config.yaml
n_layer: 8
d_model: 384
n_head: 4
n_kv_head: 4
head_dim: 96
d_mlp: 512
vocab_size: 32000
activation: "swiglu"
norm: "rmsnorm"
norm_place: "pre"
norm_eps: 1e-05
positions: "rope"
rope_base: 10000.0
rope_fraction: 1.0
qk_norm: false
attn_scale: 0.102
bias: "none"
tie_embeddings: false
parallel_block: false
extras: ["capped logits"]
init: "uniform"
init_std_qkv: 0.0363
init_std_o: 0.0
init_std_up: 0.0363
init_std_down: 0.0
optimizer: "adamw"
lr: 0.000834
beta1: 0.9
beta2: 0.98
weight_decay: 0.34
lr_head: 0.00678
grad_clip: 0.5
warmup_steps: 203
schedule: "wsd"
decay_fraction: 0.32
decay_shape: "linear"
final_lr_fraction: 0.0
batch_tokens: 65536
seq_len: 512
doc_mask: true
train_tokens: 595600000
steps: 9089
dataset: "wikipedia_en"
MLP neurons of a small language model. Each row is named by its layer, matrix (down: output weights) and neuron, and shows model dimensions 128-255. Each number is 128 + 24 x the weight over its row's rms, rounded and kept within 0 to 255. Numbers have three digits each. A neuron's up and down rows have the sign that makes its largest values positive.
A block is one neuron, or neurons of one layer that tend to fire together. After each block is what it responds to, as a language model described it from the Wikipedia text at the highest values.

L5.down81:140119118138130151080127121149162138097094095111076142089135140137133092078172123165128132157114103154151138176146071118123077111129094126153160133118143128150120098124143123098120123104108113125103156142161142118082120109111082170134149115097108114100109126126118145145169145132104147109120105137144142124126089126114083145178155128128145135175149139141112193129164110120127139161139
L5.down250:111085102115136108126148144135129142107131122144109138111133118135131143133127158122116133147135101141123147118160093142098138134144132156101117144157075121094114123118128082123105101170096153116094123139154144082110109132137105110159125135131131147181132111086122160143160156143117139121108126144102102127094106128106158103129166129132177089125137133131112092119122117108144128157141
L5.down348:162126122154095107128111142129158106110108114088105171142139148101129086122145113150137162135151113074102166121124117181115077153130159114187148120150139155088137105149112107132134105180120134154111130146115134122146136142136136156191104098086127139096147132107091112142172128113152142142126087172143101127146138121131115113180089105123133111170114170127137137095118113121127118145143
L5.down484:112181161111147125118145113144137145167189112119117111145138091090134160150134148151082144122103129115117142106137134092103182145135101120110138111099185120126141096133179102084145091148132156164136138117130152134166095173134116126135116138163152146198141157178076131145151115107117130089153131131128114145125126109116150157141141154088142101161136060136124143139130127147093093126138
Description: Templated data-heavy text

L2.down279:122101125132119120181142122160109160141096094137105125145136121138131155126124142122162089145174149155130108128155114116122162166184145121148130139120120116082112084106110129096137102103135136124149106136114138121144139126125120096098137128132111069131114170146138125170115155159140106154159148098135143122153132147081143176115166116145146135145117117062143153092106097136161105108111
L2.down320:139146105149136143131140141104120181135096123158154115144181173121103142093103126152120117129116146144112133074142114136136083144090191125140146153144149130104161137116140171156088104191176137104142129182145101128119129140113115122137106092125154069138120155106113172143117147141116136131087163118171065134111136143191148131123114134164146082135105115143134116147106106129100143136143
Description: Partitive "of" after quantifiers

L2.down86:115114157170117134122127132140115135113094151146045134135139155111094166124111137126087158157117096071102195150125108128123198116095158132110145147036139132106071153089114144094142129112132132137130161108072185117122105111111162131122128104112104123133139104167124110148130069147118159087138146105124135105113107114133090145120111084127178108106119135126152124181126117104138109118140
L2.down341:121148122108106094153149136102138142133142159114125139112140107077126149113069176102104131135137157096089148138090188146122105136168120133130149165066117171118104119126143093143129103126156143092133151114155109123174128083173099111116114139076122134112143133173136138188102106159111147139113131162133127128139135102132152115109109138122130111124108116091113125068111128167125097111165
Description: Separators between paired values

L4.down187:125184171122118137117122130085114092149105126140188098082147110153111136146112118147102136116139096130130147148153121166103176156154137126128123142118143158129164106138076147153159160122128145120139119153136124109113095081137138138159124120107167108110128139128167093112154142131136145110108112103079128116138098121122139122127094114133097094164108152128129145139132130105113180151126
L4.down206:133134105106144140085094168117140141081103112155123126148131116163084121106120164101127117099164150174130150085105151138155151127126124134107087111152139161117126185153128109124162143101107092148151138155130126121080126170110089118146155117092138165094126110156122107131112147143133121129159114147113133141200110145146096096084167124125127148123158120122141121137131127113146145122165
L4.down220:128188114091172156112106123088143081135113144164141109106113070123165130092133133126129168141136121133144171189108115102143078106106103138122155092129101123137134137083122108092103157135104090110099116121122131146134156143120144127169162114140107136129131112109151138142101162103143104137098142147094115141103110121105143109072084118130094139118141101141120121111098101110112127143079
L4.down329:131153129118141141135117134131136148142121157115146139138157115124129093120127114142130105138116138128165114139092134121069075153143124113116157149110113149155148068170130113131148138108110133129118144164128165092116177094152120111085142100132106090125123167136122128124106101090124137113077162103155127083116126119126160155127142096149120133129136124108126162169119115128137120098147
L4.down428:143121175096096119130106077162065173140081140118180151153095130158161104111100123146151085116168122142145113157140140107148041129121123155142108115113140100132123062125173160134143148129154133112116103121141167113129118152169111129101136143151160158130143149095121102128128137157114119156106132121139109121114123156145155126143138125128164139128129146125125090151119141147102133125126
L4.down462:134119097142179111147144157108139125153116177115142138123113101112162137150103105126112100125139138156107109126082117169109165077110171138129144070102128125109135140094126105143115086164083152120133136137121117100149121132121122132103103077114102100103117125128101182111114108141083120184135169166139173146147121135104155119128155132099158151161141145100128130116089109090102135144125
L4.down478:120107101118152120144127131141131095121110129105130100092121120166131159150151173134134082113158134145114136126085142107141176114100145173127108123081138109163153106124173128155145135102106119117116129125143156099159149176110133099136136117130122124130130170115169133108126164122111123099150117094141092097151077090106140132135085125121181192145152152079083112131098126127081100156122
L4.down504:088149127126147158157134111104102166102120137113155114116106125134147176118104130155134110083168174094187133158128123101129145151126108132107123106126148118118125145119125142150120116096129131112089132132167163174073089125080145147156105131059134141114149142174126126081077145113094098120151083121133127078142071118086103148178136128122115109080165131149148105132145133103106069112124
Description: Surname tokens after first names

L5.down207:139110103146127114127143127109137109166160132111123125108138126113149117131113150124118115117160118147135152111145125140136000107150129152124105198117124105112125129133109121140108123129162107130133140134139148129139134137110147123137120118096147119122130180119114122124141142099094134132124159094101114136141124112105108114105172134143136097143125167151152121121118147103144143115115
L5.down224:165109088121111089157092131121150105163118121113130123136156131098120151140102083151121124127109144094125135155102109096124065086120161151117138152100123129133115109069138143131078112158099122086113087136099110121167136121127100136125121108125120109128170149142149129159117144145131098167161131108120112139132114142128132115096120130126144141186119147145102091099103115122136133151108
L5.down344:120127098127127132138098101135131138161140114121089148112126127127149138168117096148090118112082131105107144098141144112102255092138123127129112120142147134123082117073101099126118123155138124099141110156125129094132105120104131121127123091125142116144131165140117089165139134133140112151158138103102151129126145113115099103103101152126106128126118115140124127110148131125105128128070
L5.down492:102131097113132158123094128146148115090119099153139131113161155134132096128081077093179144103140126145115154118143102125127035128123141158116165135127119103115090138133146141174138132088151109145131157138143129101106140139159124139129123096126141175149155063123147120089145145120113073114119153139122130131170128111131134123135102126145131126109127127107161133158098143138095124157133
Description: Biography subject surname

L5.down183:121101124131148158140121125169114126116122116157130107137118150075122103104073069116131113091125136117116117107111111125107160136094117124053117088096142125099109124130120130119113111118141138145094114126074138135131133143128129138159109127120170149162091131156158141115157148155118095107152140136112136145134116096128120142107119128166144110159113145091130101149147127105100073143116
L5.down185:146122108142113119152151135113142122117125110132102125137075108099125140130091151099146174117113140134117102093138095119169139161107179145137140153150176101141172132134136122150107145098145111103136114136099144178134112184145125091114133121142111102166128136093117108164153093148151114138162133135131120145131102137103141158124109154120140144133160112099098135127150163112106152129198
L5.down231:142149101148116125113118146117109138133138103119096150059108150161125127152118086089121108082131086116116068120106065158135087122120132138086092136144118144095139156115136137102126151130168152122135131095146136160076114112171111168156120110152158126122133151104170129082128129137145131058123127138107132110166115119160103143121105151124121162139133104136141126111133124115097113153106
L5.down245:155121112066123115097159101152132117137154087141098110129147158169112149091136115112150152117153147135137118160142128092119118164056096146123104124113143126118130129117130127129188137114159105144127142109132124127138150126115148147124130165122140142120129119107150094110119156111106142102148111147125107179143122109170066126105121132140120119175123129129101114096077148128138079123148
Description: Binomial conjunction joints

L2.down65:125136136100118130131124128145141105149100135123132141143153104132104125143144134146065107132125089090103160172137126163137113141115134097124168121118126157124106113165126122104137112111112096183104117109128069147157144151145159086123137145103125112127110118187104149141134074165109138115126115148119144103142111157175177163158124137096137086099140133119103114175193145107150116102096
L2.down364:130110126114124120110116178144139148112110157090141170106139129120060146133117104146135120141144134186160130200154149151138042125138096127186180142114077159138115165151129117109097110080104147171153113133131113152138162159145112120106116134142130154110100159147114119117148096115112116141121126183119137121168102126147124122124103119128140111130105127154129141148129121138158130085103
Description: Name-completing word pieces

L4.down41:115112125117134133173164060099095105116118105113116128124124080127111169147073121119156138100143165152161129125161100096135000138118103152115116144133144142110171173113134162112111125124135117129163144104139162161098120143147081131133106132129126150130138157156154112134107146141124132075109105110150141153162131157144137081118138134110150126148129137116130108153117127109105086149105
L4.down80:100149146144091114149113133147154179154130124137088088132126156116137163107134162121133112124197140101117117135099104131139074168122160102154137117137117119104143117162147125115079130177117154115165126130146139113145178128165091146165119072144155091152123151146113146152123127124109124178105170153117122105144132159095104185122140139151132134084110163142167137152126152117139143134165
L4.down85:115154128120193167158158118107131146137137122100125083125141146135138127123145107126168132148110128114118138152151151122143129141176141163130122142160165142103168127090091167107109160098086156121125121112126196118162137123124125144147137156129106137126107126148096094114178161121124132134153129137082139115108079102107089137158118118098131118123168174079117142115109165159105108142163
L4.down275:110167128164110106139143147119109104133145129092086136133161107088131121137132134176142107151121116125126156129150127125147000150136125095120154112157066115109106109121111124141147142130122124144137117129121144106160124131178119134126122093150114113124149109134090147161101133139121105155113164135123100168117106108092135155115203127137172147123183085123141128141110145146103133127094
L4.down291:119096127079127118135104152127133098181116110145086079101094100151151102148140113091093093131105103138100130135149122119140188169152167125131133130132134089112141132129156114119146145132098069163147147117147114109078147155092118109133117119129110112152112153138137125139055133127167130109147124144112124115172148131119117151113135130095131121095151116109141121091134108146121135131136
L4.down328:119149082155113105084129114096168155158117125122116134132130122120124098128127151131129122138176168118145105071128116155134042126131135122108143129131156128130130168103137112121113178116161151135135183138136106129121159133145145070105110125139125126096130122138144112125129120128135135132155102151117147148100124117161111141139174156104106092143117189104120152126128151096140104109138
L4.down403:109133136102163159066115157124119098103118136140147116170164145135109122110128151125152133154134096165111154138122147123116108148154122080096167145120150151113108102137148185142148110131116158115086127130105131127066179159093138157086129164077129133098114085133112110119179148151124184150152113133083126128162094145092112103115117101143147116121143134125151153149143103101153123111119
L4.down500:138126134138138143104133146121100130180123140151126126163097158138124143142140133125118152091172128204180078123144096159157255111120097108130097157100121132136135109110089110150130137118120136114123107124069132111113145132137111133113169133116162177127124100121138152128140136110105114153157153144118115092080151146113129124124147133161163094165142116092104188126119129132101112138153
Description: Sentence-opening quantifiers

L4.down50:103089141092090147134137132130146137124130165109169123148142148136111112135106138136124112161141119086132114109132158125113170113154168109141139148168130139128129116151107140113176118148129127130156143127148133098191140088114137105074114129128079123164132134207164114122138117132109144166160139135146113111092133141106153114114121129148127138121164165108143086149148170100108159140093
L4.down65:095172129107138159130090152145095109129089164144122103104129119161107137100114197138117096147129137160081116108124146150157041177108091113123103096129179093149127134135141113149086133103122131124083112123082113127097168124113123127155115129129152147116115119125135145152122159127146121125124130165129091174139083131137140122147124172124129113137158124083114143136122158118156130111120
L4.down108:150163156115141140185112144131129156125141129132125141123162126156101146141138153085125119158147101157087140108128142138179181127154110152128126144151143128135175122109163167091123104074134132131139117137138105115107101138139110140108167146112140088116107068123123140181133168099118094122137110116163132154141113147170112126149107100114095123161086090140140148140116117139136127115149
L4.down280:132152125136127105145158091078144166111157142170159147099139141073119153101121192135155092155083116171156132150107111114126129134117112119116118149148137131095177121133171123106140147163125113076134112116117133129122108119142186145142147095117125123134097147147168102145148167138120148178081080105120109136108131144140133142129125135131157113125105133129112111092155127120143116136118
L4.down361:151148114136135134119118105141087151160130133122149115097180134091160123109126101093137118100149089153149140153168138128164067090146100176121081098148111153137082144086170129109067144138155144148137159131140151121166085117125129088151105127117092121140132153162133129143097148164126103120118147126159120127116113116138140074114173135095155156102081129095148084102095098125109125142115
L4.down439:140129121145128106110136098108104156152163163125109137088111135100197144152091133118138130195127125107117080093140115112145081158116164153169121144176165152137118075126146103123128169122133115095100137110133115140181113133155195151113099093155135134128148145131164146141120119149173125126091108099150102149131105103136187158125116132179139142112145110148143150148132152128109128125150
L4.down468:136156097172139112122119110106108153163124098115118053078140140141123162131124176106124119113148162101115166098153096109101242093156102127122150138120080166102169117129125133114102111178090149106150129119138174110118152133104130138138150099156115122135171114116124112110143139130087120104097119121135116087081109064130126131128104118112120154178109105108152138148104112156136123136136
L4.down481:135126079101098172172159098126095095106119130115088103089116137153117110111148128132119163153083147114112141110089103134124148131104109146185113122123187160121166125134121124132116152130144137138115107087067116172124120107128109089110124119103108129183191120085141120116174140138145111143113105131132151151128121106153135119151100122127099128103148140135191104155142092118080085119116
Description: Numeric field separators